MLP neurons of a small language model. Each row is named by its layer, matrix (gate and up: input weights) and neuron, and shows model dimensions 16-143. Each number is 128 + 32 x the weight over its row's rms, rounded and kept within 0 to 255. Numbers have three digits each. A neuron's up and down rows have the sign that makes its largest values positive.
After each neuron's rows, "fires on" lists the tokens most often at its 100 highest values on Wikipedia text that the model never trained on.

L6.gate489:142183126118160092163208167139062120091127128115110191126162100090109146059171158121160151119116197123189098120206122133045151145141117119077075126137110096130137162179109132176103112103161124115096101187170129067150118149023108122156115167078090152209106164088120136145113168111149153122101129106113162167153149134163084093173125122132130121156130146130104131099133137165102089118162
L6.up489:134170137169151110147148138194130115072163192143154167045182112125110140102112147114189171090109158083172084188117087111100143156148058102054097163128124172134116148120085150184085126116182065130090086133171112110136107136087132115136122186100076127113149174133158160101143163091166120137088113104073124154154153132171124099163172159151116112159129089033118162112149152170114131137126
fires on: "7", "5", "2", "8", "3"

L7.gate172:179045132125204046104128154105154120116120116118109111140078123147123156144144117131138134158097119119131142160191088126068120151093137104090160181121121111180118112197143114200109160168094143090183178123177103083103100143104098127153113100154112086168144107111154100060133170121152096155128083036094175057135171074124164110106117156128137117144141076174140160152094089207067120102143
L7.up172:151083115121072118117134145081147133077200169151167121114074146120133135082186177121134173074127119099169127107087117195073071182126110112107111095125074106143080052159121122099116081062093171178158162144162118127160072070113135143126133116132112108104104155174118121146141101178097174094140148153172109142117064088119127127126099110102091087129098103126184111109126144142156113065123
fires on: "1", "2", "4", "0", "ile", "3"

L3.gate260:122160125090153101138122155156098110116118150153110158112118109093134167114148143113147087221115093169142156091076169124180003087130151184094133108134129173092144109133076126161162166139111127139136102186100075161132132115098170128125042149075138151110059182108090169131116153116074170090134133124106110158163119094144071121107140142122139177159130170198139131098100131111130084119097
L3.up260:130095148196092129177115161117144109106097235140132138140118128144183129180033107079236134116137160144110133127088149136183108099136120098124071120094127195109133097132048117165060128207171202125102103169128137168102118107117151153136117091140116163108087166128100115121117180135083135151132087101101109176147165095117077156140177147162114182134115102118140139123158111109170167106054
fires on: "===", " ===", "===="

L8.gate236:131178165095157105138127139115120150125162111139085123140130167157084112172160154071090132170094152112151133147146179130158123136115081128152089105195157121128109123120127171101107110139146122170118097102187179157190102086128116148137108092139115176130111103123125118104103095108110151082162146126167122163114080182184110100194123086125177162147123152074061077140118126128098173167138
L8.up236:116162132080154100145115118082150139108167085087113148100121100179118139141146158065071151116120094093180099187136197127157108129106110161096140084193157136135115144129121138112093115144130121178147038103139140158171094088141108128142096063149116165115100083141145141092112117145153152061087086131247147144143135175142082105115130112154170154128088131147103138184114132126120147147163
fires on: " g", " G", "c", "G", "g"

L3.gate99:184134128191116181147177194079115192082056082118138093053166175148099105140095066132144135135180169094137183160129140100137114086130094130108121148134156132149109160152079116149172125081088137144107140092132177073109109123181108166146137098161142128120173135154145107124160161064158142102137191110101177159112167105170184120121134113117110133180198116124103083108073148141149125165193
L3.up99:119136132037139118119142135156158099215168147108147161186073155166092161092163046192101121150126121097099119101127125134112095096145116119068088097105120146140185114045123157123080095078152135210093114152130106149128107153069123114066155151132142106148105098118118143112126068149058113125110093140140161161149076131148167140144139147116070104126133144147117120166052117129087127112163
fires on: " in", " of", "ern", ".", "-"

L4.gate244:129117087073111094112163090025117098105127096167169109192063173126137100119135080159147116129147146144173174160102161095139125094155144095106093162191161090154102077179099105153110132178136156149155161115138101146141109086148115127157126069133161125155132161165128116101159135162111103148109112171129125161106081089084168149101107158099063130154187161164197163176161127088144101109177
L4.up244:098105120187150101074157114159114135104181170144141170139121156127170160177159180122128154182165112143101130100130197112137179192094182152111130141094104076110136147128104095136101134155170082119108111104204112096155101077131147153134093151127128148144069198100177119129151147215110115117124133117137079138146156149120130137134129145144107115189130105173185196126155118120139163146197
fires on: " of", "–", "-", ":"

L6.gate284:130174125141139136103107162157146095158142141128088148156133133115138103148119119146112087146130187140101103107117131158121039142182152129121169107135121100129093092074107136082148109106116141133125163161119111154138120155123112142141088132084121132126144107141167115180090137073166138086126147192114134164171104123120128130116059095062174144067132162100188121101096125209165104138105
L6.up284:126074122109150131108087105150112122094103160138113147176124154142144093090147134184082131176117108184130130099112107102132083163106141148094122128142105104142085146124124143103117106192135087140135216117149170085126172138153136226076144134129109085209127098143184095127067096119133168143102126170106108158145082126134133172062060111090148160079119145088161079140125168137178111159154
fires on: "–", " (", ",", " "

L8.gate72:167130153175117218118122156161092101097055086146107157095140153113124084151170098114135173141106175104198185133130166160133069132178095114158148164102119112129103112119138126080170120099022079160112118119091183132131135128121117181048135090184151118143166130114172089127110169135116144120142139074175141101171111128173162172169126050120111168127160126112081078101120135133125078142113
L8.up72:062114150100143090089143126123189085090137162148133187121135073132124075181152177149121130072104115177071135194105088109118156127129134136130161111168147152074148120109131156088098077125137161148134122110119137074119043064138139128094132142137113152105161111203153125168057107118121172122136138138137080163141132144152086174143188146098137124110096120176177093155138128153128181153129
fires on: " G", " D", "D", "G", "S", " sc"

L4.gate230:150153113074071113152159093041174086096137074137106126114077133129115125157116082129144158136127082161099084138093166146202096142165185163139160118126152123167129111123143088066142147143072147171164083171123168170181138078075085098135100137115095165105100125116099115074139141157110173099108104151161125081112087106158044126170131078084103095113133135110159134112042139092130093072158
L4.up230:113098084068142088159187130112104159122173120141114136195107090130119140121203113111140066106125080154173124129156158122142157160149121109105126115140118071150102136078146160106115152109144165083176169154174106125110071152118093109126129084073120160126140076078103121125144079120095134122080133176086150094162106105103078132159095150092157101134097119127169143129107148113040028099114
fires on: "1", "\n", "=", ":", " of"

L7.gate175:107172121079183056110112139139110132184145169138058102176120068129151147130145078076164088133105142181145101126105124122170128084100216145085129129166123153129181070154126089108107095176096129106152103116123133181135135091150190128148076139098103142176061134137113107088138062140146099110090120138126116155145117102122114147139087144136149150108123128133102120147072124115101096108126
L7.up175:131143136120133166122104090101149169128123111096127090128085104153179131114110153100206117119142120145125067121113165111131084131093154144086125135137129083132207110121155060160112171116116144156102089069125094126087138138174192140100063113142126120094159118151137102106190121132162025102110109098105136081118101146159157139111119126134129104139153114135144112170115099131113114077110
fires on: " to", ",", "1", "2", "air"

L8.gate154:142137114054117124066218121153087132100148127132137116167138151123039117139113137146075153125136142163121119116119186135147149127105151075150118174181103112094233115110150167106145156153107180094143135174132154127118147119121130135120079105040158114133173066087118093167174133108174094121148129138168150166119056094167137115136133131074176117109120154148117152126107127161116089122124
L8.up154:133130074107098153113187128133103148085151129158211138136113135162093125105138166155054138107142128084187104066120174158131112147097116084070156156141142173090178130048124145153150137124118174121147191135100134107086138118105110110103148098078164119089185074127139125138156107128155081132123122137161186120149130107150133110087179120114149124073134108121109138125135075165151125085141
fires on: "ents", "ues", "ors", "ions", "ities", "embers"

L8.gate339:120148098137169116037168099146088075126156107123125096114105144124120114173184130090108186125081090061130158127084074129087109164122182134177177120129107102159098156130152168136092088122142134107154103108120117139186106102142100142134145197126112157110138068137108081178110137146156155108167143152119133098125129111169157119196127113088150102117125141116097116110097138083110084119229
L8.up339:154107103066101107125160118039178139102188170133154120131121092134118115143137098166064146130123117161103105156217139094086158153081105109133155140168133141107127109105134138164091119068150131146089073145101121125157125101081063127149154118109094139109118120150099164119157092137179123106121094158156114100068091181107129085151087135167098105137104154140122159042152145138086145134146
fires on: "\n"

L4.gate46:164133123140130130108210139122141171110131112138148137095137150145122115139138122099128145182123124153126138152136213110088117143118139103093118141166168152097110116124120066141140140109119125194132165137110111114123219101103151119033125105116142147123121137129122163157146127137128131135121088127110134125106097137167118255182130089128116134130034147150142147126169097126177151135104
L4.up46:123120115139107134133091124128124135123123112124133121134144113143134107123134121122064107146140148087125124151121107137250081120146130140122110138107204175130113138102124100140109096108144136163101088125139135125118091128141139122060136127143165118121121133123109098179139135153146140134055142138000138126126145125106125095169116097150147133089106115128133119114116164124125134125149
fires on: "age", " US", "ious", " into", "ib", " after"

L7.gate106:142108153103172121150177132068138078130145083136088085167090121106079177063113159116143100147131141129166133172164097117178135111087133133119122140086095132142106111131145128187148150087134152154157111099126142103177127145120078088188131090141085176173067155049094196152128105111193148145041117129130147165090143114122077107079134132159132100154158090126043138120174186218078082107137
L7.up106:123104120128168152186146114132137101113132127159152077176127142105115137106112162115121134134142114137140144184139103142139132142117098155123137129132124170111082130084156100165152177105179103133161140107113160150102075161140102077161165127124063145159102148105122189087088117087213114170104139165140147159129140125094050111081103147145103134100154118094117177172170185168095142131078
fires on: "1", " b", "5", "8", "6", "ro"

L4.gate172:171141094119134156158106200165104138129155099177127070160114139086118090222120061110149101127127079155098147171157093174121105088176181104123128116113107088163098138093148148050169193152154133160173119160165203128128138082095108107199224080135113109120096160128126120082163113060062128136134114105113169063133127157143036079153124111057069124110145145103142076126132147130113119103206
L4.up172:136104066162102124172161094096135140105204127130128100116106117128121147167089165114144125110098081146115132136096097081126141187163142109175162117157141103100111118079157143133134101182175215118169137143088088167149130079113091083173173092131099106053119129148051130105168129118113141090128095158123103096125097068082090143170103120113079109130119125117179135106105133077096121035073
fires on: " as", "\n", " played", ":"

L8.gate509:093162119069236082116139111172091069189129169124120116172143059134121104134167048141181069185138139166100087083132122148138137126155130156116132141158094114099072111114116167095105143143128143076086152146126127169136114107092128125077081115103135165151163055148111085126110095081132167100177129195137088067155114076104150127120139138125116153136150134116150110097111126129168127149150
L8.up509:100072170149142139113115163140099067083099166122149153154102132126117093152152084167163094193077141152106193072176132125103118151174117148127148115147135103124108141150136130135103093109096122116111205159115134173134176148065083117125107117073141148184118092138110126146075145052112161098141159178116125130157108115128140185120082172090116157122087141098169127108104248135146139184119
fires on: " "

L7.gate140:110122101104171143126119142166102159155079144082153214130127140166056179179152155101181161147182207092112082180163173138120135152146113143167091193157116165182126130145118159145134112135117146135158100122163054128102142155154131146187091110111079123183118109129132108139085128184138118111130159050092122093160120106152155137099098144166144121104169099091081144101173153133106119156121
L7.up140:124102142114130175151098070141130157111119143134178109101037095119171104155126178114112133093141193146150083104100183141127091126164087061108126104170162107112096136132123129111161138127070193067121109145101122108124122145174074094117099149112132148108187076103138124154135112065148105173102068125127133100141106114130167117090158167115106142028117083100108120142122119141123135163084
fires on: "ort", "aul", "ted", " States", "osition"

L7.gate46:125117187110188098126177152075163094159164100108052134091100096116125094110127114097149078176114120141124108123124124145163103088130189113090146068096128112120144090121168065072150161085080170088178114121152143168145094075127160116163110143120166168110101142143162119129208147183133147118093124184078166142126142098097156125120104095086143123119108147192162095124083155165152090113124
L7.up46:127103135076130090121186123110154136136151083116112125102080078142138106135094090120133096161135039131132070110102138157142136133118172160133155097111105093083148099096222111082120138136147091090192117076155094194112094095093193139171087161140148149084136109159162102113174150225078094111111103172054101153132129109124111144128087128131152102089097148211188108178089146106159107133110
fires on: " ", " |", "1"

L8.gate284:192092164145128092106176131102122078141120176091110129094053107145133097153134122122121172122096088114180132101156123139134137117106146133186155106114125106171114124170150192144105112094106146080191148111170108052191169112148127131117091100136134136128153083103141116159128115128159113123178155127131126086053151162163178146176138168119129146124155121142141093094107142132124074137164
L8.up284:159110127113201072137199098103160155182120101139150088090119130101126098132159093098088174131153104083208138139156123087135126111125227089158128123172141074086094104155180144177131131091087105097120097179101134160140151137097089112109154140150173116148114121151159192190190114098195145115122160146131137133143126172109154143156135168092149105132156114191133066154141140123106103093083
fires on: "\n", ".", ":", " |", "=="

L7.gate218:067141171142164120132165099104163120150100114100132127130127085162046125094166119164151111189126150131140112160121165141154115109144116149113128127164152095097109117078158175090099063136103122116103127125123144165132181134042139161126127121141143145117134071136165081114131181105107175069180152131153072098158134082153145150122126128114189098103123142049092184081097128156145130172105
L7.up218:100139120157102081108149168166134075076099142096107139166088124142156153176172139122218124214108159162093112165145138068071053140114104147122176152154125099115116140131128144109146084135074144132118153185119068128111149101091134110200063099120117199175113118153120142096082155115105158087088093186161126155182200121098098140108128141111110143108118125152175150154105187157115079124127
fires on: " ", "6"

L4.gate150:092149088118139138174181116172120071150142128144119126162104119127136140161150111110142101108153136210142102141112093124128135134135141127088128101169085211115092076128110221088124122158103178107133064134131118160147189155136114104200133111116095135115157090129062058125136105098146144125086104125146139107139117094085118000107143014116117083104152135096144117130051106129118126079093
L4.up150:099108107135116108115029114188123104167156151149099132138114141105134129120144160136161102102136110114124115048134089114134121145142132154113134126125134150115122113186084153139063146153140134192090172149163129127129131174138134158119146130121138134191124090111131093133137152136113114134154065124065131103102155117169122148064115130155110131129081127089191146151099158169108130136162
fires on: "1", "rom", "0", " may"

L6.gate241:105148141175156124111078125159100116086131131124124235061136177118148115128134157150148159169131196112117110150125204130120055143175117121160104117137127176165106133093123129187118129152110124094097085114146103105133114106070113148124090154088082174132037181073119160135064130132136098131118159079113119161185168158134133131122150139165134064188100141120099159198123127174069100149125
L6.up241:115152160069147123062196134105116136099186140171090090172161149156147105101111062143101118057155118143113111095158089149118121156128148104055110064184111026118148166101086123097128111093094101167124124110138133121149149134198146106160094144108161098062164146131161124145154103148092111116103134142177146161120114157120133115141098178091133085116127165122157142069070175105180090159151
fires on: ";", "in", " ", ":"

L3.gate416:139156116118217092151125160130122133137152122161085159135167120118138075098133120139148123174138180122123091121137111124154162106122157153178091150060171157141128162110117129094107162133164171132128168110097123120220127160130115146132155087139159091210132173084147058136119124104122131104140133169124157112158123122121148077157170138180131131127133126164128161101126122130180144087137
L3.up416:136141086116192104155132138128132133134149111182107151147165125140159046097141123134127143171127148114113091118122084129132170104131153164151123162066169157141123162104136122082102146139173155124143150103089113122193128198151153142126142092159168078192160149105138037140135136123124120094118113180128165121150134144126151049125145156199107142130131125155126173108118131141165160074123
fires on: " song", "lement", "iew", " Championship", " call", " him"

L8.gate396:138095155103145091123123133111172130077099122151120060124134128138116071137155095119075117157137123109135194123202083107124198086135117104146180136161182072126185087170170163125103122087108047070145118209133078093118100146111103121139085120101144138108141117125170078117139121118124048100131120129128125158123073166140138111090140123175101132096089170145121150133164099110109118140213
L8.up396:149158129139197073155223127137071141184120195123139085180109109139154157100101123157148090150212128163121101211105121213113088166139125175122053116110129159146148116131169145152126117176072145108125163118139125145131137199109114132165130067186180092156141100113120101142120109106126156167194159160166174117112174068089124142163117124160096127105104126096143121159113150111168131085132
fires on: "m", "1", "6", "4", "3", "7"

L4.gate99:133120185116100185112106200074145081115091057111160116110134181157106090184121092115153125160131144096153168119139180148129065063154076092147085114189120141161137144109113156166139131087066179143101080143125164121210107104120111099051149039154177152115114134121181139116122139087139167125073118106174169146124130150215104106191111073147127130130100143154141091122163076157158137156115
L4.up99:142115056149092107124171123134103117090152157176160116173133167141138135158123117126105120146142146111113123161077124111133154112115163160111072128187079158115108161050112101179112104104117161121113161244130138154139182120156150165099160134112115147208098140110139155124122160094073146128177055122086131145176138150108103116130168132109108125128158125122126169107132130085135200134182
fires on: " of", ".", "\n", " to"

L4.gate165:185157084072128140119137091060122154117162044116130090142070123128091090127170110149100133158112094160153104107197096128128151165124103129163216189159143134146149124101185136124128131062111098134124119108169114093132121134082134134118131130111153107136186097127142129139153095123177113095120171151128163082098078176146202124122098133127140085150132144128106125065106139120083068170165
L4.up165:186143122093173165125119112088109145132128080124144100161109105079074077146141096162097085129133117123142132084240117115127169143113119103170153163148140120188150085107158139083120109059120116142128111125164141121129125120069084112124180086116175126117152138087135122119132064122185133079128167126138207143158117177160189110130105115116142114144141151140119148115143144130090105145147
fires on: "\n"

L2.gate258:125126141077136146134074130141153125137123130126126109202037125093149127133136128161124055089127145063124134123128089127143129130149088133128170129101130219165136087130136132127134112130188062085124124129131128114206135116187141100081132146155126125122128119139120130155106135129122132095139192134107084146126167095181121122131130194130123128124129130178099140118116139178169133098136
L2.up258:123134114112105168123056112109088125134128132131133134097056130131123132114127122132162151142124138109123130125120209127099124133135153133130034127113120093157130078125138127124125101119089056139124122125146126066035135108118098158124092129132136174129130103142125131044078130122130125091145064133174087174137109165098129121132123153126123133125129133090069134121126197088109129043132
fires on: "ul", " comp"

L7.gate5:106094186172154123130199124075136087078147138179079151119126152121156164134127148089145133127102089143103111147155083082143173158103139095121167116133144082125069123149149166164115124159177135178196193104164128073139156089090107102157202159094131192145076151108153158121152129128121152110112120122103181090149133115094074170113140104151109090148133112171154126077159157126103135111148
L7.up5:124072087053112077085135152095152154133133162135113151134074074108153088116084120135180131123170083098141135109119098123129104114143161097075162141077159099124185147189116122155131114098083152123148112136208113110168191149155093117132117098155135131111141140152170103176164120159160154111125118103122070089065114180105093105052097169071115119183107173184176157161105116110190093146167
fires on: ":", "2", "',", "--", "3", " had"

L7.gate458:126149151125155131110139111134166141112159148117109180121149175083077156083131128053141195081096102119089092129125163116099154186124166098135033167164090106141164092153095072189083117082194142180123103137158066070095091060047141092142174164095143211110079125107129138114177128124107124147154128082097138176144153161108147122125158135167119130151103129131110121099105127143114137120103
L7.up458:111107135102092152118134089147143146125098166126086102116111075124122171126126122123135106094165135133147172128202164170136105104099168121146111152111208098134074137173084141075142117143100139105144142153164122140165110174157162109169109123066119149113178105138161085204112099131101165115133116100096114117123138134102123160087110138106156163132142191128096128083053183131155150115102
fires on: " ", ":", " b", " n", " de", "2"

L3.gate476:140147139111212085149117162131128125132136128177047150168192135105134051099155126138165129182124151131118110128129109129128165118134160155186108159073164141139129158121122126092110150113168168117117156125112127141195130157131128157135149088170168093188115169085125078153123139116131144080125118167115179140152128135125150083162144117168118139128119138159135139088136136125165145076112
L3.up476:116131105126182093165141148136145119136144136171062157163172128140145054093157143143148150160119116133120092121109104135135192146125151174171127154065167130135136176092152130068096134126185156118131163109099140117182117162141149179101135105146166069190138149100114061143121150115114121070124096183106163131169138148123148056157150156178116155122114134152131139097139125099177159081102
fires on: " song", " Championship", "iew", " German", " system", "bum"

L7.gate217:113102119123155105130123174165119124198162158100107100123131139136133213142177142077121115133134135117132097120159169097061195162102193150163086116121156140161105124130107113139095124162120142175079129158146065116152132090057140189221152165120133167215100160120125110104118089157136142117144164053113113145160134134086094137171145119095138103157106148154139191120085113133120138078082
L7.up217:080117106140079124062073139158105175077126097115163159165155120127154158142143130156119107165118176138127129131077132171083103077118141137174072165150192109179142115142122135176106127060088128201114124150166087109138119085110127121123156144141060100109138066135142056157138140127128169130134041122148142132135076093118134180144149158130097128173084118123168134111100139129088154148159
fires on: " had", " de", " est", " dec", " were", " b"

L8.gate111:150164127153179101103207120103149173151177126115096129126111155126090107099169117161095114142109117142148143165159064117106102203128211148147096155091164056130096168112154116151098107128169101074134176082189079146192104089136142156120114174109148137114144093145122115182090146139174147112141149143092090121138103136159103139160083086080155142139125163172134150121101135126133084180170
L8.up111:181140122086190111155154111113145149129155092129119086188104138135116056160141049152094097155152122173126113146228116096094125151094129122171140113142135110133128109096159145140071128096121139035087094116133109152181135090086031119122137093131125132138158119125109126131145089082166117067093136152149126126117107128153195103163080150051114116130102152130158084083124157131125127184139
fires on: "\n"

L6.gate186:128134178138151132116151145129125096179077123113128135109107075094087120129185115201086064198123215151073118034188146115093136114163138103143104114129094158147109147159109124146095131095128102099043133175114137159145098143086074106125112136122104158154117150108103136120155127129165114038107101089077089124148118137146157108160114145131149097210100147141069193121120148151122123177184
L6.up186:115089132160150099109147097104141148158073132124136103138120110153120090162141096185107100155150091179114093070138138125078136156142151128119131142143091173098074145128134138213099130143113018066085154141110130186113106136076091135092059117096076148131140104138082120084126150162109109075127126115062084132132132115132172126106086179157138107172108129126167161113150150106139125229174
fires on: " ", "rit", "ourn", "oc", "|", " Mc"

L8.gate322:117182118147107198153092150153153104130076129102156093107116197126140086197110132170142136170070215122139149128153174171131136105131082153208158150171163175168131162138138148082128157119122169177089125134126169166129136104155133165144089082116129151137146126130103128120128093086119156081142072113138122159143108171180166135127085139078131139161110124072099107168148153188107119169104
L8.up322:093093108135103174158069144196131128111066088131166090143077116168138088160141124136145119121082108135187144129089139129104145117086101155123169080152148149150134165160175169120167133138162197130083104056139167082140137089123102137074127074112177121121174127129136103114146153095102174100180104155133113138147113155199121154118106168101097135176069108109158094182116145123117115130147
fires on: "G", "g", " Gre", " G", " play"

L4.gate495:156136075126097117075177107075112126167144073138142107129087133122113153084178105095114142093132109199178093137084166139146072108169101151146101172113148108122128119137135141100136118145118142110123087168094135187180139146085068111150144154118130121115127105102083137101143141077184150145122105220161086125175080114114106133090121147113125149069079166118148175124099135116079061030136
L4.up495:111106108153148126149184098147178112091172159162132188124117150130126121092099226072153149129168113138117063119111153138127104223126142076119094165127114164127162186094136155117078145145139115075113140163162201124098135088062153150140159172089063131098118095108115131165110147142116131094120154098102150091124119144099079119152114136098156108136139118086183154113066133099073155070105
fires on: "-", " of", ":", "2", "\n"

L3.gate239:133120182101145081137142218102128126109081204151126184132119134121102151115106088114184099157132199152122162097072160117192067025122138090137090074124118158127132058105054116105104178191113114125109095242142159130129121127104121184122108085126193200126025173128092105170134145140097102124137070087093150161130111154126085142091189145118184155157149118153144158134123122118147116132074
L3.up239:111104141141077087194150167123144151111112183124096169072130091159171121153040053097197142128135103117134158130025127109178044077153106144117073092111099133083136121116121139155131140170171128110129141144100137113142128137146211129106081118125136140101128130144083111111110187103067114144120101149041198139123123102120097156097182181170145182123125109151139131134146152117119138168107
fires on: "===", " ===", "===="

L7.gate84:159147125114137085146159201093080119153148142076108140167133105109144158081143099129124118161156144142159076173150070112078053103144098162140145141093077092159119097130151135123128154147127146146154141144166115203184108152078089142236072140128148151116104119090167134138082139125131155104111136096094149149117135101151147129133144106123164039107190112077170160153098113200108072130119
L7.up84:135123082119126114194148166144139117133163164079148135170145118166140133111155153145160159156141108056180068137077091144105063121128131180095117144073127112134128133123148147199141139148185096163150180156158078179139131130116110108180086199123147115128151105143208145134060158100120161118110146100161118126109096107173145140110147130172188088082204115073144147155132082154142115122095
fires on: "3", "4", "6", " II", "7", "itions"

L8.gate78:107110094049051110134152121140132107108124044189158078171139090147099090164181182116091112174194105189094132087180119142083126125112137107138152151104177148095143134204146144138163089048094133115135122123122071107151153141083117098181115127105201152159161138102103117122182136110127121090104102115166116100100132145111162122137147110160121109193120133171136129068138121082139174166159
L8.up78:142154136127179073129161128139151123153126121180129095163137110125098174113122124146109116057154109174191062142070116126107108144128110149128093131133166142119103176108142100114186145137111178117100169111068083126130166159042109112162119123149081116075150099079140158088156154095064108127099126141157105082195133088115198197120167120157100102038166077092068134142130168084152128136115
fires on: " |", "4", "0", "3", "7"

L4.gate114:097121109115124067089149085132118128078127151148132152153113104118146130150103132097107120091137124135109153114199090081109251166082163161146137156099137142121137096138125135154108152137146116159152169116172146099127158047128174129154126111096130125119096184123122154112166102212109102145098029130147107130082120174108117150102096163139089092165121113194167165109217139073135163101145
L4.up114:144105058144140113095122122064128159090123093196183115150088110110127073117134109172195105096122182152098117146101174111088163100180153128102144133142114090131111100193141091074109157118122150152107112126155066097146165049116132129151148125145142103106117173137088150103193167140125078145151111170151145152109138145144104133146120147136073164149182147137197157109160092130202161152147
fires on: " of", ":", "–", "|", "'"

L8.gate354:142143125147138149151143127103122108103153095143103092131127119115087101125175128150098106141080123184155102082102203135169127119110147127137156143122140159095142174096186188031126106112051217189151137113142163091117131096070141102164131100115129214083143086137029085122171133140162124154137105141168106122156130096131102140185133072087099142159161165178122142102102111109089114114121
L8.up354:128168120139152071115130131150149111127133090161136114154146120172096166113150147103171083138104111099147141158050125114166099143104112106117173098093166133124131181101105166115182127117104159169133096110098110098157165082135101104134108158135170174055130066116067096078152176139107235115134108118121100132186143110187131085135167129097144066117167177138119139120109140094139130115107
fires on: "2", "1", "0", "3", "ward", " "

L4.gate443:113138114144174127101119170186088137073097166154139196145148139046132149105154131099122178176150170108158105109124129157154130158107120138136104101118128127137122173153049125162121144128146085107086098124190116071110113134084150197133095172126116119207094132026172091172131096142138122139156165109146104163126179159147115118128149137125172079176103149107126085121137168176126131176164
L4.up443:063142123152143142152111080156131141181134212123120170087102128072117117144086121202102109136083144107098098136119128140138086138191141122119162148094130125143098160077072127172026140226185115134063138149166090145143156201139140148125048195088077169122162090131199114146095155119117094169172146112141097157098128114138160122167177143177166138144121146101120114129133155130100224140176
fires on: ".", "\n", "6", "3", "-", "8"

L7.gate368:155076105130132119132138140100104157102155165093176128105131098088124142111062140111181125149125151080128122146150103131133135178072081102102125156063107150183120087139165126151132097136124157135140149094101116138102033177107161073131161129105068113136164153110097201079123174121128142155032110085126135176110143077106132124103153131161141116164117022140081187115162145074138156152118
L7.up368:173141127202152155142124171113119151100131185091172163067111109052170149061160127133151158120109181093130089112139162168096088138087103104082105131075099146169087146140129103130159027080129151168115114131096173103103077129110154109163147127121071155196168097127122187151082152131139134116091114110172104168133152101133114141176149127143162117178074071128112136100202172105127119113169
fires on: "2", "8", "7", "ased", "3", "ters"

L4.gate297:153124114148140192090071149122151151091171128105173139077170142143117130075129164114118109096105142113112139097113159152103104135169096075143104130145143147092141134143118125141146142128148144228085165153093082114129131152046148096120091180168122168117130159097157160152107181109116110126161153169109122117148201137085146101116149142186134164144138152097107166140139123160128158116020
L4.up297:096105155122134116119130112174127109099189141167145164169142177072130128137141127091146107111110153087108133168148168137095091151113172068172106136123127128133088160184089099080175166068135086130135157153184118104123174058117136144148185161103061158104071109092158116132122121084090116154055158119125132122133148154093122134119142165074116174137121164165109101104138158156021177106105
fires on: ";", ":", "==", "2", "-", "ir"

L3.gate265:116181127097192131110085129160084192081145118108162119135065084102082133097159037101086104143106113094151094096159131176130088129157166101117075151109134096183101108128127156172091110154120102133085104166152140116131132146129071111123105157136088145138089157136145112114157108101103081128228162074086154132147169096154122134161180120152177100131130146097082138183135099192063119102151
L3.up265:102126116162171104115070126166138142106163214140124171138166121132172158126145161095105155147197150106122109180143089103103138162094149133157108080113199176097176139154096144159112127242140079095125121172112099054116157115146184180124095165096087129150102143153141105149095133182130062104148174112092099185117168152125146133119105149122149131178129124078077152159225142150136144076095
fires on: "\n", "5", "3", "4", ":", " ("

L3.gate300:119183133092141141147128163099095122114126166138112140127076123091113177104139091093158068167158151164142182108127156133216053080114156129123098075134131135111128109156081130132137139148121120118121116181115149144124132118086180170104082150107150121125107182083053100187149127109119139070125108100080142142154062109146108129093148170117150178135125163165127146082113139121143091131112
L3.up300:105119174166104121157145180121139134143082174129122144096158133172176138172039106079214110129151177121122135176031145120172076057134124079152049102135105178119116101135050127148113137185122200112116112173114174160115129114133154167121127100141142141132081149112076134098114169103078144151130091083059137167169155107103075121125208148176154178132122085132118128125147116149155157108101
fires on: "===", "==", "===="